{"d_model": 192, "vocab_size": 8192, "norm_eps": 1e-06, "tie_embeddings": true, "warmup_steps": 531, "decay_fraction": 0.376, "doc_mask": true, "steps": 10151}
MLP neurons of a small language model. Each row is named by its layer, matrix (gate and up: input weights) and neuron, and shows model dimensions 0-127. Each number is 128 + 24 x the weight over its row's rms, rounded and kept within 0 to 255. Numbers have three digits each. A neuron's up and down rows have the sign that makes its largest values positive.
After each neuron's rows, "fires on" lists the tokens most often at its 100 highest values on Wikipedia text that the model never trained on.

L21.gate337:108128147116109135097140140085112142137137133133121134130168148139148128121095168092119120138116152125157150114134084141096140112125157141145096097115106114118152176100140106120137137151120130097154120078137064123087129175108141111127133116120142159182137156121096111149113141138094108111132125118118176131114106117145121115134125145112125168078142139118141137154143155131164102126126
L21.up337:163147127147111090132162120116150100146127132141143113164096108119159135082148121141131111127152135114109094113124161151144148160144111114153143134130114100118157116150120083125111091080180115187115137145140136173130111115163102094114149107177129102144103136149136104134095123107119177185130133131150123123131075134099125142151125157143158137176081166130133098115150096149107124113111
fires on: ","

L14.gate230:132131100101158110116197114144124113101132115114128155109132092139124132127161182114107083158130161089134130119136098123145088103106128138136093128121133175136153100097102107126109121155129156114111144092130122137121116141152127115100100125117106128153136130163097108094105145107093108135110121126131118116137103121146147093139133104123161167137109091119099123154132115143146097158091
L14.up230:120151074116119103168134157183122106114155137127132147129142167139130130112125133144100110171142113155091126120141155146093099122144114132105131094095104149103126177115127137131115125107136105138122146165215131144097127111120087124108136129105116120114147125070148101145113147185129156162137140145168132165175132135140177113090136142153122085109106104151206107156151129123128138120111
fires on: "ed", "h", "×", "e", "R", ":"

L8.gate292:152095146153122162130204125096096141138152147113105122106108182133094135073116110110096124148112178132119118156096122104160094138078099144149082151188143116139162158112150151129112099101173108152175129163186107157108161143157150091137124086123169131129161111093156131098155143151125108129147094132103115123126101140174128122149125124142131132136130116106168134152127115153093123161117
L8.up292:106107139122130136094130072133093097126106127156066168149129152125144158098129131140149130136138131187129101088106133164119087105124104154113138169170137110103128113117111116087143105121115147108158127178159127136082119115129130127148133141155154102158156101077151120120138104141105132175142090074110169121131167126132108151130091143149102166147140135130129135118173107149162141158150
fires on: "ton", "by", "ford", "worth", "ey", "ley"

L21.gate4:130129153123115113103115130127178083137080155122114146123153117143107105144130171105154120088114161105104095136115098129130121125119143157130097173126105087122103181142106075161110136142162162147131090144102168076079164122124157086157130129158114125168148170123138094145124144130129119094123159134161134160103084145147161110161183121095120152100130134139124150174129146085182146145146
L21.up4:137089156180079098118148104122139135154104179145121117141134100105129163123119147119124166119170114098135118108114105086114161097117078133123108137108082146097109159142140118084149146129144114117121144132147111102125166115146128125095137145131139101102110110120081159123126090151103128192117134104108160099188118097138139130109130172160122135124152134155122128101136149119138122140120
fires on: " that", " \"", " said", " saying"

L6.gate16:124134132190087148083121156141135166145135116162108141130104197142134100137133126113119097093187105145130144119121103141103114098119128112162140094126086127108168141113098121126107150131153155125125173144150143148156112149155110159114140103152111154104134160156118124152132140096156121158160115151099114111124116146166120134118146144154122133091152093160130143126113088123153129112137
L6.up16:097122113137126115123105132124106145135097104133118115111102097142111110129174136147113097187127129146121125079102126130126088105113139130153113123140105147134136094178114160149105155144130144097090115148127166125130100113162099145158139152062121134126169132100170164159149140132133133062129147132160080103132127134167120142068112148083143140096139053122135131142104147135123093119136
fires on: "li", "ni", "ri", "vi", "lo"

L19.gate207:109151169152153117116136103156130202121118154092167119130154104084131156107143131104160131108108159116109110115129129207149126133168145198111138119145093124148138150114116164128146103131147139122109131181132134112117138125149171116164152107136128139099124080087139119116117090118122100128155119107106099112147122132109101138106103159173153136139168118112113128159122088131146114143124
L19.up207:101133145139137123071138117085126111088109081090128131163186172139069111106139151117103151110124135163135091122141130148139142108142127136107119146147120064185087116127117161199140117136120130153132138150136131115147134100131093116157139133149077146102108086124127148101136147094123143098143105133146120088134125098102107092134114124123142113161140102092142113140111100098129096132111
fires on: "-", "/", "–"

L20.gate24:182104107141114124118127124059154165146178114107110160106124112124170129078127171095112093147126142128140119143147122113153130130090169113158129097127174112099169137101088079149102094105105164107157105106116102093151134150108157166141098096113143142133142145155129103154129150148139146147127128137125161131141102142148164112117171102118133138139094099122140111144134149111145116125158
L20.up24:156163127106120140101118135124127160153169126154124216085116117128128140107144148130158107123098184158129158103153131161129135138120135141131122108138120099115132133106142140157092069105137116142167088103163121113131131141102129088094099086132174139111116133139141110155132162127082127138151145106106132138121137135165145139131111125139119148165152152141122103210129119126137143126097
fires on: ",", "."

L7.gate148:148102145162160146114084170099138181157137138157105136116109103126169143138174117090116126136146137128163148156097135152127160099106106126168131138131122153116167099138139152115117120141094123083098188142130143136109121106080129091173130085135113126125177109140166134116144080113149125139162084127170113084143124127112117170105113166159144138135125118119176103135140142135155128124155
L7.up148:136112115124153109125130118146167160133156092085126077104097093121147102128082116124139100137149166115093164145112163148111080148104133076160128104116113133159151150155091138156124097150158129132145143106103145111174099165142144170083129116110145162127143138166113135120150165113141110125132103147158099118113072132149118133181100137115097107137119165135143119140107124106124153122134
fires on: " =", " by", "="

L9.gate159:100096134169135090094145138106131105128152132102153086125135068128121102121127114116140143117080157149126112097118144088157095137125131154125115119145141165159123140102114107135088146122161132123086150165117135164063122135167140134137128128131089095141126107138149152148117092109090155163130110148105074107093159134111138149139168076125120091136108153123116118139115137164105104104139
L9.up159:133142123096067143106139133113164101146127149074157124139126097157141141164146158119153103141095083143069131137108100129085124142119129157084132140135116131132129130164112116143111119163128135085118137131107118099167103146165131153114124079117124105120119101148115135099108106136108122139110172154130138160137133119129091148123163117135116080107126087142219132136123142109162097082146
fires on: " /", " |", "od", " ap", ":", " left"

L8.gate52:149132117135155125162120147152178131111118116108110157145150126102144128098157119098115120091142154120120157123080135101152110177107152162117093093153155073148154120114116164126090121157145119167145122129112140100109096134158138170133137110167133101127133113087169155110192146139121122150149115116082144115158113146114087144133147111105152122138140143118098148122123066129167120115136
L8.up52:118142106133105117113140140126074129146113158068141156108148126102162134145128091145167124182139106140130153142106126160118126131122118117116140146146159133122139152158119151139146098114205126097152089098137085171055144118132128112163113118073127125147113163090123100115099145104152124103084122125115136128150148178122151128148097095173152138114115120121163134139124132100163135151120
fires on: "s", "n", "ley", "es", "ph"

L18.gate274:133156150113119110086129116092112124116116141140177167146155147103140134137156089126100140123096126120149120137128163157154194113126119144130122156163124086132145159096168139119093136103144136143162126133154111115120126169111161179156131155126118124117104147117120140143149120144149126121118115121159116136111080168086173179105124132129136167114145132120102138162182122171117136101131
L18.up274:173168115137185107134101119166167139124119147115108178132145105132145128156112096150130127118079139114145121132106144118124143086168129150169127143136104094114119145146117108162128149117106132120162136169142104114113178115132144083110152115142143124106108081151122125107132122139145110115118150114168091148134092115104169120122087128174117141098140149145147138157127160163072171128121
fires on: ",", "\""

L5.gate287:095147102114119100139119119140141089092146161143098115112082148117078162196124145131130134137155138117059180139156120127144111164122153121135135121166153136129115125139121123128165126077139092114107122134147144076100119107095115167100144079142107125148105119115116130141126127186124144144162108106176164074150148112095141115132127138149143138114124126125133148119147141080131185100142
L5.up287:119129146176127127169094102116123101131119151142119173147150094161125148138127113088118142147131147102095128123123129110120133115121086137119125178135164146131152177103137092132125116173142091103126111178138110162153144092113141122134136147149104101168156172099124121127129131115136140114150123107117094108139101087116125134140085089179165099158106116121163079143157133100150112120115
fires on: " To", "G", "To", " By"

L19.gate186:161163101150111131071103130117111136116126116151122103160164135148153098083112119100152122154131112127123100112120089118126142195113140142156144141157112120117132172120090127113087087141139122125136116057125115123099140132087158085136142129157133100150132133097126124170137179110112117120120131129124131095136135149148127103114089146150139088116110117146164100145138099136137081138133
L19.up186:102163106136134126097125112179116097125111124165109095137146096138122130127142137140141108135117149142110139149077122140115128133119076127110154152149114118130114104163136131163129105180110143110150144098147109126100156102113150116117168120181172124137167103137160084127109131128145084142105097121156089099126207107154134106146103134126139138139094164117107161135174087119064088150112
fires on: " not", " and", "t", "ly", " also"

L4.gate251:125136072126108088119128135147140112130130090150145147163109158129108175133107134127099151143150080127111167095148097104149127134159152136154166144112168181153105112127122129137154096111076120152128127066109078138114136148097121155112176165134121092128134108129100111119117106131138135116147127124164140121111114096149147166145111109139112129128118098121086071096139167162115148171135
L4.up251:105133144096157126175119097110135111121141107127124145128130149112132105121102164113138121147138114119108101159140110173108101114113159152096107124133138150110120148116149128084134131142115111149108142118071152100154116150136095140136144176113099124150143137122132114147143128103164117137121116045127164116107130087101163131127141103108159135099178164111115103140103118114145191100146
fires on: "-", "th", "s", "st", " mm"

L3.gate358:126095152133141101151172140088185081104140144122124079102075133124121126111143123119118110122086108101119152099122127107129154108119105143123097088127118161121131088105103138114111143134148139149164107117072151178123102110115136176105120109091118123101097106120137141133117127148116109148148111141131122109139132142146131100128142078137132149120095121150128085131096134205119136079131
L3.up358:162111132132144109151105119198123133128136167117145109104117117125108134130108101142129096177128170110108161128187181098118129136113113129085171135063154141137158140146060141140126114124119135105118146132089135120145161123106110114117170088157091118130111119133110115127133126116106152143116132139191116106148171115131137149139090135114146095126104114175151106103147134111095139102130
fires on: ":", " |", "|"

L5.gate209:122147136167159140173153134130144159104171132153146137087159140112125117115117147102115136134161078104113114139142131132105103112152105118149142108114120188110111132139120115136113114145099157150099099116105150144123088093140097146122120121178123122115136158134124109119149123137170107120164137127116163119126067162144133128063127150124100131156097102165092107143138138125084088108137
L5.up209:129163130134123157105072123149172140118144156138110121147140136143160090125108140145121099133152151106135125110124101105100099124103174143124146130132134137158109165181118148144093150175142141171128090185109114099118136118185146149101124145115120137132137103121154133125097110137139115111127145117099180159157095126119137094098132125092065143075122094090135095140114147121083131123165
fires on: "li", "h", "r", "tt", "lo"

L9.gate198:156111137159104134144131134129075112083139165165106125113146130081180145097126136114132155154132120142162127104136158138090124154105082102113128116151154140125118087126125126111114098139127182152102150097099119108096105096114132144115095103130116101120150135088167122106134086087087106133096092107158127088157156112146108162162156131108165148141144130095119146133113128160133124090115
L9.up198:185141147172122126127102141123135160137077142128097158101101110151178155165103104119107113162114132138116181137110115154128168114123153145143124125127136174122125096138105108115139125106127090079172139123153111138141144109120124200097160130153106097111108107176131114129144119109116136136106134135114134110168102185131117136098089101107156102150159111151107146114138141120145153149123
fires on: "t", "ce", "al", "ty", "te", "l"

L6.gate257:177153103149129130129163108167074148148142126112185112092128119102116106104121136107064105115155139114147189115134145170098145094144107141093115113138095144150124112117100153109130069119104178152128098123141117148141127153108125172140145068142132131125141108122112107106130179089111132119125086136142129159128113115139131129144155131119158135128129133164156139138123097134108123129150
L6.up257:096140100130081159171115135121164113094157117137110177115151165100145105141133090116160129108111162147123102181089124100118161124138142157168141086144163132151159127140118142131084141152161098102170167165148164124148141124139111179100106089144154111150139112140124092124128116133136161114162141146131133156155140135122135108149151112117131152106111181096102147120145148095119111171141
fires on: " /", "/", "ine", "."

L4.gate281:127078157140130151117168133150129113107112157137108130138136144148146138135126117077100068071142186104141099114107142150145139093097087133188145120130126142089145119132126166140151112153126091133124105132133144140135119127141139089118117123140126114144107137136132086093161099126118089151134105163100132122136118141122108131097130109172119095156122125095135137193151104154142139164106
L4.up281:099149112161105138099111153131112130095131138139135183102127129159182128085147120161113137169114111116156153108098179130145107116116090115140098124169083107087109140094137142147110133117151111112127109175158115102110137091140127113133131123161168114127155115083146113106120108112128128179133111146122174100118124160112134166140152136082150131117088147120138114137141119101150091155124
fires on: "on", "ley", "ton", "ham", "man"

L14.gate46:097117143154151162121147123127124149105143161137173127089134151144141145090104119134107169153149162130156104185087149159130159141180147134137128128147119097129093130146124143134161117106120143171154123123123161083144097129119128155133091151144152136105136131131116111109096080120117095140175115121147117137130161093113136130134158139145158143142099125088164099149159169130105134141112
L14.up46:153155190109193141133086143085111089128156101113134111147106144122111057103131129135130110139126153145089144145142160141097130107087114158144129082117134151139135101104104130151144131124124174128126104096116158115119146107123106140147127133110116150093122117166134092084158121118086147123136096166138123157145155145100146132189115149138114127109147138092139150110126151165154155190121
fires on: "bi", " bi", "ki", " Bi", "ae"

L9.gate95:076103111205105184142117122148130138111153120131114169160109145085149122164138124123116106064122121124139168106108129167149141138145169137137138139147108119113159130091119123167111150131151110100129126136156133098105099131154120149122183158107121123149118061131116117097103098119125123159123087093145131174132136097114131151130106149121139104109119158114165112134148126114166157104124
L9.up95:176094141122139100139087182119108144149118160091110120132089124146138111146171085121163119150127140100121133189134146103135114138121138120151110152093158106128141096120073132132134133127163143103097161157149168134161117099150099172166127128084101126074151102146130148074130152114163147124128116170129147134092115116126125092150120166097109099113113123133140094125096173131079116141130
fires on: " =", "=", "s", "k"

L19.gate265:181130111133134143122107117128138093118148125082129142129122122153112125102119120122143160119137155113136146178100156101180112137105143102155134119130112108126115127153129091148135145155101128153126118100124104143076146094112137082134170141114142079149089128141141120146151107074114150126090151183119147139122121124127164150132120099099090163105123105118164079150160158145102101131117
L19.up265:116119110108118158127113118121093120096092085135144079150120130150137100098091079100114132136088127119156125133118180140131146105116097091103156159122118189199124095164136121145118151120124078106113104132118176143094143158138120139127134140130081107137071087159134111171122138092172147172083155120140120144115126092154112096178132132116156126128108098120115164162121153128107152137121
fires on: " also", "ly", " ident", " then"

L20.gate133:095161118101134130140133141150131144119142138143154155121142104129138160112138099102132130122118182113138129120132132149210177170103170173142110164125128107069131132095149099143114152123149147143110146106095094133164114133126131107162164161134145128128145114122150139125103137082092127104112129156133148112125104166144099107066169144169132167138136123133123097147132136107150120144131
L20.up133:129099094169147127103149184131126189095124141112158095136132184086132136114159089119156114125180088115127164174161124121142136173144107119124116143157145141135144106140124130119159140119143166122110141160112125144143100149119108104056118161156076116113147140133117165109121147163132120140121132145147130097114091084144116125159091118145136138152118158142096137124146113117095117093170
fires on: "=", " =", " Fin", "–"

L5.gate26:112135121123097142167124133137155125164094116095102151124127160089111127142137170095084138138116154112124117147141130105111124165121106115130150108092143172118183085122094138111129114121092141121131166128123100172135105174155091141121153136151144086180098144088081149153105141084159132120149114101162121089094136105158149134102110117120079122157131124130176113108124141129127126155142
L5.up26:149160081083135152130167091138106080114119119097179134125116137148126176132142142133129120124100146142120148102088093113150124138130126108133168133150116141114123119132094160092120084138128114150096149106109084117081094136107135119111150173142117132150123127136148156121105145137128161113101104135081135131108080119109140166115110087071131120145095145120122104096102169165132164145169
fires on: "th", "est", " first", "st", " largest", "rd"

L9.gate247:137109117148137078144149142101128099158148124140161144104104129111122157134117129093101136101124130129139137123138084132184138081070120119134128078111099109164114138141095105164150120143128148175118157091115100132176095132118176118111159125132085146104116104128100155117143116154099083151106134131132132129122174107139112125089148103114128120138085115118101054170107177141105155162109
L9.up247:135132104164083150119080127098112144120111149109095142134158137130161134163102115131094146166147154136150104144141073126107140118134126114101103145152175100112136093123129099155130145158121149107141161114141106125187084110146123132145195102131090111127156161105153125142128140118130108115140093124158132140105118103137104152136171124088158173171119158098175097145078130094140080106149
fires on: "s", "-", "ment", " million", "od", "ub"

L16.gate239:133170117105119148077103095133160124112102124135124127115122142138102118122087096139177130065150140123125170147129111117137155105120154107154124110150142123128110111131134101141077088157149115106137119102141117129088082127099170148106165112158112123131155182080138123123093133131139104122104132119179145137121159101118114150130122143123128157139118146119157086135192149119131161162130
L16.up239:113166095136120146142171137102123167151108128136138178134120196114134157129146152125106132148109146140149111142095088133114160142122123124142109110121084118127116165174124148091172134136087134100111101125103123143152114127139110192139131160144116121155145149146142115145144144114107123145156105134157123118113119147135111110109140123099128095112140115103162115093130113152184177123143
fires on: "th", " first", "h", "st", "rd"

L19.gate106:114128099092143126138158132165117144136156141140116134123108112116129169112151112105101161149095146116140125127169096125169159139108132164156085138157122128133087118136110137132108123145141104157141180116124155068128127116092141156100137130078155127114164133121106088136145100130097127052084129167135097137128095115153090158098115175116158144094136106106085165165130137138137104117091
L19.up106:111134125158133141123126119122137157169110143122154159092129184105141155161135108126138180142112118120131153124108114114132145136120120130158134133162172126142150146125152103104149144131118092117112142138125141146154108080153181109091066162126130105153141143125117111096107097150111103115147137098142095131121148150098122154134125158125149103119112146128161180102142098128128154105090
fires on: " =", "=", " D", " of"

L6.gate352:117141105116159157149099119151128126093177164153161122162138104111126134105131149142101148122118142098148142105130154185115139152131112114084115105127100162149156142096162163117173098115156161135115140126116174127165143159125130132153130125187110139121113106167121119095129106113136131109142102157151112180124139106150130151128112178166147130060147153166135165162163134126089130111130
L6.up352:129113104166156132158139148194138055164156139116133171162127125137118179112121120111114143095139112123165135143121152155112149147089126140101136156142181180148141119109105135141115136098119106085099136115125125108132110143130140124159124140135132133071161121162125119103151105137106168123153137129123104162149131079119106136142107117123122119140176107097098113136131136136118122088122
fires on: "/", " /", "+", "#"

L16.gate263:131139125205149149107163145135109145097137125116138108147130183151118076117102099091065113136114128134094123125110162161145120133114095166149129111144138139114168107120091129145108157149121112123146164123131144133138146154141141129156134124119092125123075146136116141139164108118150103098150116143139131141104130089179143154102117137130136112143130139124142096144135096152122138087105
L16.up263:165103131153150110129113113072118101160163105121117133118130166137122103163118139139133140091084123138136106123120132150084130123115106113138166116118168112100120157125129144150137170093131189140148134084116143148086116141104133156129140188159103121169147108136164093085128151158144104139132086166162103119129133143143172103113153093144129136129102127108151145142139117100107112120129
fires on: "-", "|", " at", ";", " to", "um"

L7.gate44:161104127136142157115161096156163113125078132100111132105126129088141096126112100131121114116099109153134150140131139168114133122133124137146098108128136163151127151175086129184120137101126120153088129082122144127118092094120121172121140146101120115157144122084106134098146105124120135179098112115117122115107174093110107163147088161063137126137152161136079122119082137136156139142150
L7.up44:152132145131165157128112150084138115107164137102110104160146143132166086141144070141124121084075109127121151124100101142161144128137135132142057101126114154126108085159115135096128161137073110152122107090174117126136134101144104147127159120143136138106126133129110124114175137149061143142146158097138136144153086126109143102126100176151136142123169158154130114144144092118099127124141
fires on: "t", "ts", "te", "k"

L8.gate256:103167148096128123104096096096154152146113135120106145171127164119136102121114084119125142143164113118122137109150140103165110132124121148161132129110127107175113122140110137085088129131118170112110132103129133115111139093147149150158103116179138142141055118153079092135126115125132128131157136135124100116100139091124180145064141149139148158117115091141102159160127125122132170149143
L8.up256:130157126141168118134085118143189105100145127097139109162114171169149155098172141113132109135126129120144162122119096158109141144120142153105181144148146122133150141131158102136130136098127106100100133134110123092097164110151164142161113091109121097152101141082078124128110085148139143134169140076129128162140107137100105150116098119156122104152104105141159082135170106150150197107105
fires on: "ho", " To", "To", "mp", " Mo", " Ch"

L19.gate11:141118100185158133140145126130116172134112137114137180096119137111193075070107148117148128098155108138128147098124151119123129130145111078144150168139125150111149125163145161121120154174094128148110130141133127147133132128125122124157142103154113137082135152077107124127122130086106103138125140120102088145121152126157135131089136084143146109140127148072150143139106126131186165154135
L19.up11:131146150169102085081116125161168155160142105125124150134157105095086103142135166102137131122143154084140111098134149124131128093153173139081128078146137111139099125139110127145133078147099147069094132130102121127150119159119126092112141114111161156107133105107101113094154142118158080121141123144122112092064153133122130126134115134167105133134107136102121157125166162116092144080130
fires on: "|", " |"

L6.gate279:126116099142123132131132111164125137131117063158118131131120145085130123125130132117099061104125105116120146128137137166130117125120155155113099154152128120128179107116143117147143158111104119101108146103095120116132109110095075115156147132138098152148129135088181114143105092118147107142157088102111157118119129135083142123094084135083177098117135163119122090085097101109120144165152
L6.up279:123093125142127098133145099146092133130145164144107126179115102157149094096116136144072169135116133125117148080078129146105097127129155133140103137151136129126143117125129122095118105129078145122102165109088086108110098170102188106122130126121132110117094147102148150110129117131141146133126099133150106116187141112132090105134133155137134122134142152109155152115161157130156121190130
fires on: "n", "tic", " Australian", " Russian", "American", " American"

L4.gate87:135156090131138115122113139133121136145092108132132128152131119161108113140093089103143113087137133118108135126120111123148126163124149153130142123103075117112209107138129103161151111088118114159173154141126160128117154101122177121160149115146156095169139149078140126169140097123129146139078096136135131151095176086105102120117126126096090145090110116136121138093166147139159167140121
L4.up87:134124137140104087119162132132137139162145139119133126146127100130172064097112153147165150110128118143169144095106132131161147140123085101068125107111139155107096124132159103114134148150116147114111099142111147154098149118112176140109172087111156137140075087124118135150128152145119070103136130133090091114161139107183107104143147114084146148128087107160096134144144120137122098168112
fires on: " now", " later", " then", " also", " become", " renamed"

L20.gate56:138150117182096110104100120141143170142124141152161137109164158096145119127131122147135148098135128148127128092112146168083138148150149156124104162087140054142124125120134119108108144145155129142125109138148119112130140100152098112106114151145133154126189110115090143113105136132142121127198126107134081124113139144103108142127117146175126149128177136154155135137135107111162131128126
L20.up56:164126143143140064126114133127115108124130133132170136109109169097099096111182124105143119089102116118097135119093159112139124112133168093112116115126123139169131140130067150136104094125138146087107129132104145102132127135130111145184133102116152148136112084163098098132125122142143124157159092088105092131124134104102104094127131142143119123095138131153150137128138146179074146139144
fires on: " |", " (", "ski"

L17.gate240:156092105136104137121114102123117142157166133112142172119122164124135135110088111114090112130152126100150133115119127166129122074096139109155137128097122131104189141106139127103110072155163113113168134066103096148100165141140136138139109071099142143173108139124081127162149143103120150099168147131154138140129140111140145081112130103102150136113101110136142113150131148078095158117139
L17.up240:124163126124087134145129105109135113137165125167156138107125103126119112126138175140122139153108109109165157180118113128119100133117157124172128122138116123095132073110089069138111142088157136101077144116136108103153097132106123102139131132107121127151132164124118129118125147106066135146138137121150173139094131116139170136163085124147095172127134118135094159147143118122145118128094
fires on: ",", "."

L9.gate4:108111178119137147142133100159134097128113136170154129181117120124122140109130142085146155090138157153143163128128110153133121122139127155125109114087136107138152123063130149100198097112156133151120092157113139100125107116106124144099107132106111158121129080137149158088170143110133158145161169089093117122124128122147087164122134163153156151130120139122141140136091090134091104122102
L9.up4:095115162153154118115110099159070177126129130105108130151143116121118064156136143129112116132134120118096121116117105133142176131108132088086137150105103156153144094102104169137140158124097135151148127094130079126181131149173072129159153141143116138110160134176079169115169135109180156103130121147150106128156112082151107130126097112130127126151122153089151123159122127120124156135138
fires on: "/", "–"

L6.gate158:182150130129083137116116160121131121073128150169146149128145122137128079129158164116135154191068149107122164132129141134140103132145136142101110150134113140139125120149092124127106166139144095097157145130086116149136101124165111149138136116135162116136134109118122124171112110167120094091166112097140127126118074166121137134139156133149136105089111117139148136133118097139098125096100
L6.up158:133155121147140117118122189129122113101117136138123112138157136139096137118166133121094131160120104118098154152152174091116160121132156101116138162121132092082111099126130160136147174099135166145118163114154115089111121142124118102164107125109131131146136092132129152098114122139126077114164083107134091176109083136110131132162182188132128117106134159134119180155128097114096120132185
fires on: "i", "o", "in", "a", "u"

L7.gate344:123127151101146131099080138139174144084159149108104134112128164118146093165118127115147159093179149152118144134111130121156180162087119145128141129132138120177146178168150122187150116092143178141130159078145147134150137148156131124119104117096059118149150143091115141110199132187140088148122140124172136138167152153152090125129136157136159122139128152136116105158128123120104106100147
L7.up344:122175167140111121120143144126066146147118090130129114142136102118160166116135117115145117155155126157144120118114124199095123123142107173146132122090139138111112121126097121160147117142114091139130138085126134156120089113138094156106080119113146160129128121124124134136112168165135194108144138100124155136093124185103134153091077140152115129127146101114137126106129125146146124124109
fires on: "s", " Williams", "es", "lay", "ie", " Li"

L4.gate96:100115123168181136112137137079124139137127129123158152142118140159107141108084130100099137128148150131160114136096175101132123093140098161114103064141155113117141129133072149161122103104143112093142104097135106162163133136157146172120124147111125129182134086133094092166108127121141154123123109136156143110120101147097081115144176153108149147140126120133144142121149138141154140147103
L4.up96:157126158094139131144165116129113165094146131173120168089106097158152123121170112127157141104122148147126166137122127104144126098144118137149084107089108091120124135071159109162109101083135140123087134115167167134154102129115155084138136123114111079133110058133130150128118099108140135109148106099111138128155105154169103138124124144091131132128112121148157096132116147141128118171150
fires on: " of", " by", "ward", "ible", "ing", "able"

L20.gate177:115121111129124131112091146131141146136102119151144156111134167130118163116104114108158140096077128118154083114099105109158086116141104116144136142096099084130103121126127116086117131176108138094101159125138100173133144108119138126180143112138161091143153093063103109105119096100165090118159112131111100113159150125121133104160117160151139138132097115135149172140102143125069122125091
L20.up177:113114138137126125131101121153095072130121122106117098112150075133105119119142132120139184122090147159095080116117155127096129169148130097086141146134126145133152144175126162160112116116123109117130162082096135158080133149124129071156132138109117108138110142113144103202115119130127127153094086107127123140108182110138192137156127146119107111125125099155142122178148102134118120124111
fires on: " also", "ly", " instead", " mainly", " now", " later"

L13.gate123:101150103129061124105135102109127133108109124170119179126098135103129161092135147120149105147127118115133160145164180156141130140138144150148139153160104098166141112121123138115141175122152158107149142176093101097117138121114121148150119147143175118140118137126156100093129133088095162119168124125127183140154105125140144142113164131109119098106159088135105136117135123155089090156117
L13.up123:127106132173118118123124139097125144100123121167148142102151121122119120149129164144104144160141145115074137130105157158166097124138112145109157091127133164114149104139131145172138098127143158103107137123146113076071107146138161113175147122137128122140152094073152114133088126110140102142144139119144079130126104150105126105131166156086155043086114140086170134126121114134121110146131
fires on: "n", "in"

L18.gate37:143110100153142131163134114104132116156158102114080163112135150089140084139121163066096092114130078089143128134095090097151126131070124129105145111130131161127128156133128098119140116098104159087158153107145115112128112148108164118180104118141162128111144116114151103104113185108138166103115124149095143162119149132137120112140157144109107117126112101156112125139116139147113108089165
L18.up37:128100138130127150119118138091157148145103124113160137152142179140155133130064110127119099131117119147110126143141141163155140108126113102118116119157129134113075168146138151155105167113127152147154155129100112099130072097139119119138138187096136122157149074110086108119133107087158124127151168145060136117162164127137130109145148113150139115104121090112133129098142171137122131166128
fires on: " /", " (", " m", " mi"

L16.gate272:121116109147130133107127113092091110117142100079155152134128124138119114141129104078109083113120133152114086139088143154166109106080083117138088102145123114146142126093105100141103141104124144106177173123150098086115100104105109164166184100169137142133122109158128107125124132127131135142096125133060105128135125076159114123130142138100130141143106156120143123148089111162118131131152
L16.up272:134142119141158151108076186097140110109136156118111106118166140111159136109094104107121152111105123119156133139127168102124139100152124139109140100125148114158101133124159109154111160115147152145165186130135127091113134162116121121113136172138114123149126098176145134128155145116108078159111138136096169109150132132126124133085153100112150131096061147104154120118161083118068158137122
fires on: " /", "-", "|", " m", " in"

L8.gate342:104084094181133139104174098133125131098124181145106117133174142114163133116097134117103114151150099143172118155140148182142110053117177147111124143154107090106135105136135133156100102111104129105151116088124105150127126104111141113129110164154137122132104130121154081134104104118104106140116086120134107085130103161128113109132118146109163153126117155141105118143098186116121151184122
L8.up342:129136111109156109090127164132114170130106119114142100144107176113122093147167125149108157129139122142131132118104156159129170111129140116128086146117131119094141099147139114138111075084157089131128074121153137137160086152129140156157173157119148100102132119115146150122142145114140147179093132065142150128154115142120092179143101117111107111093113116123127120087143137168155121137083
fires on: "able", "d", "ful", "ible", "ed"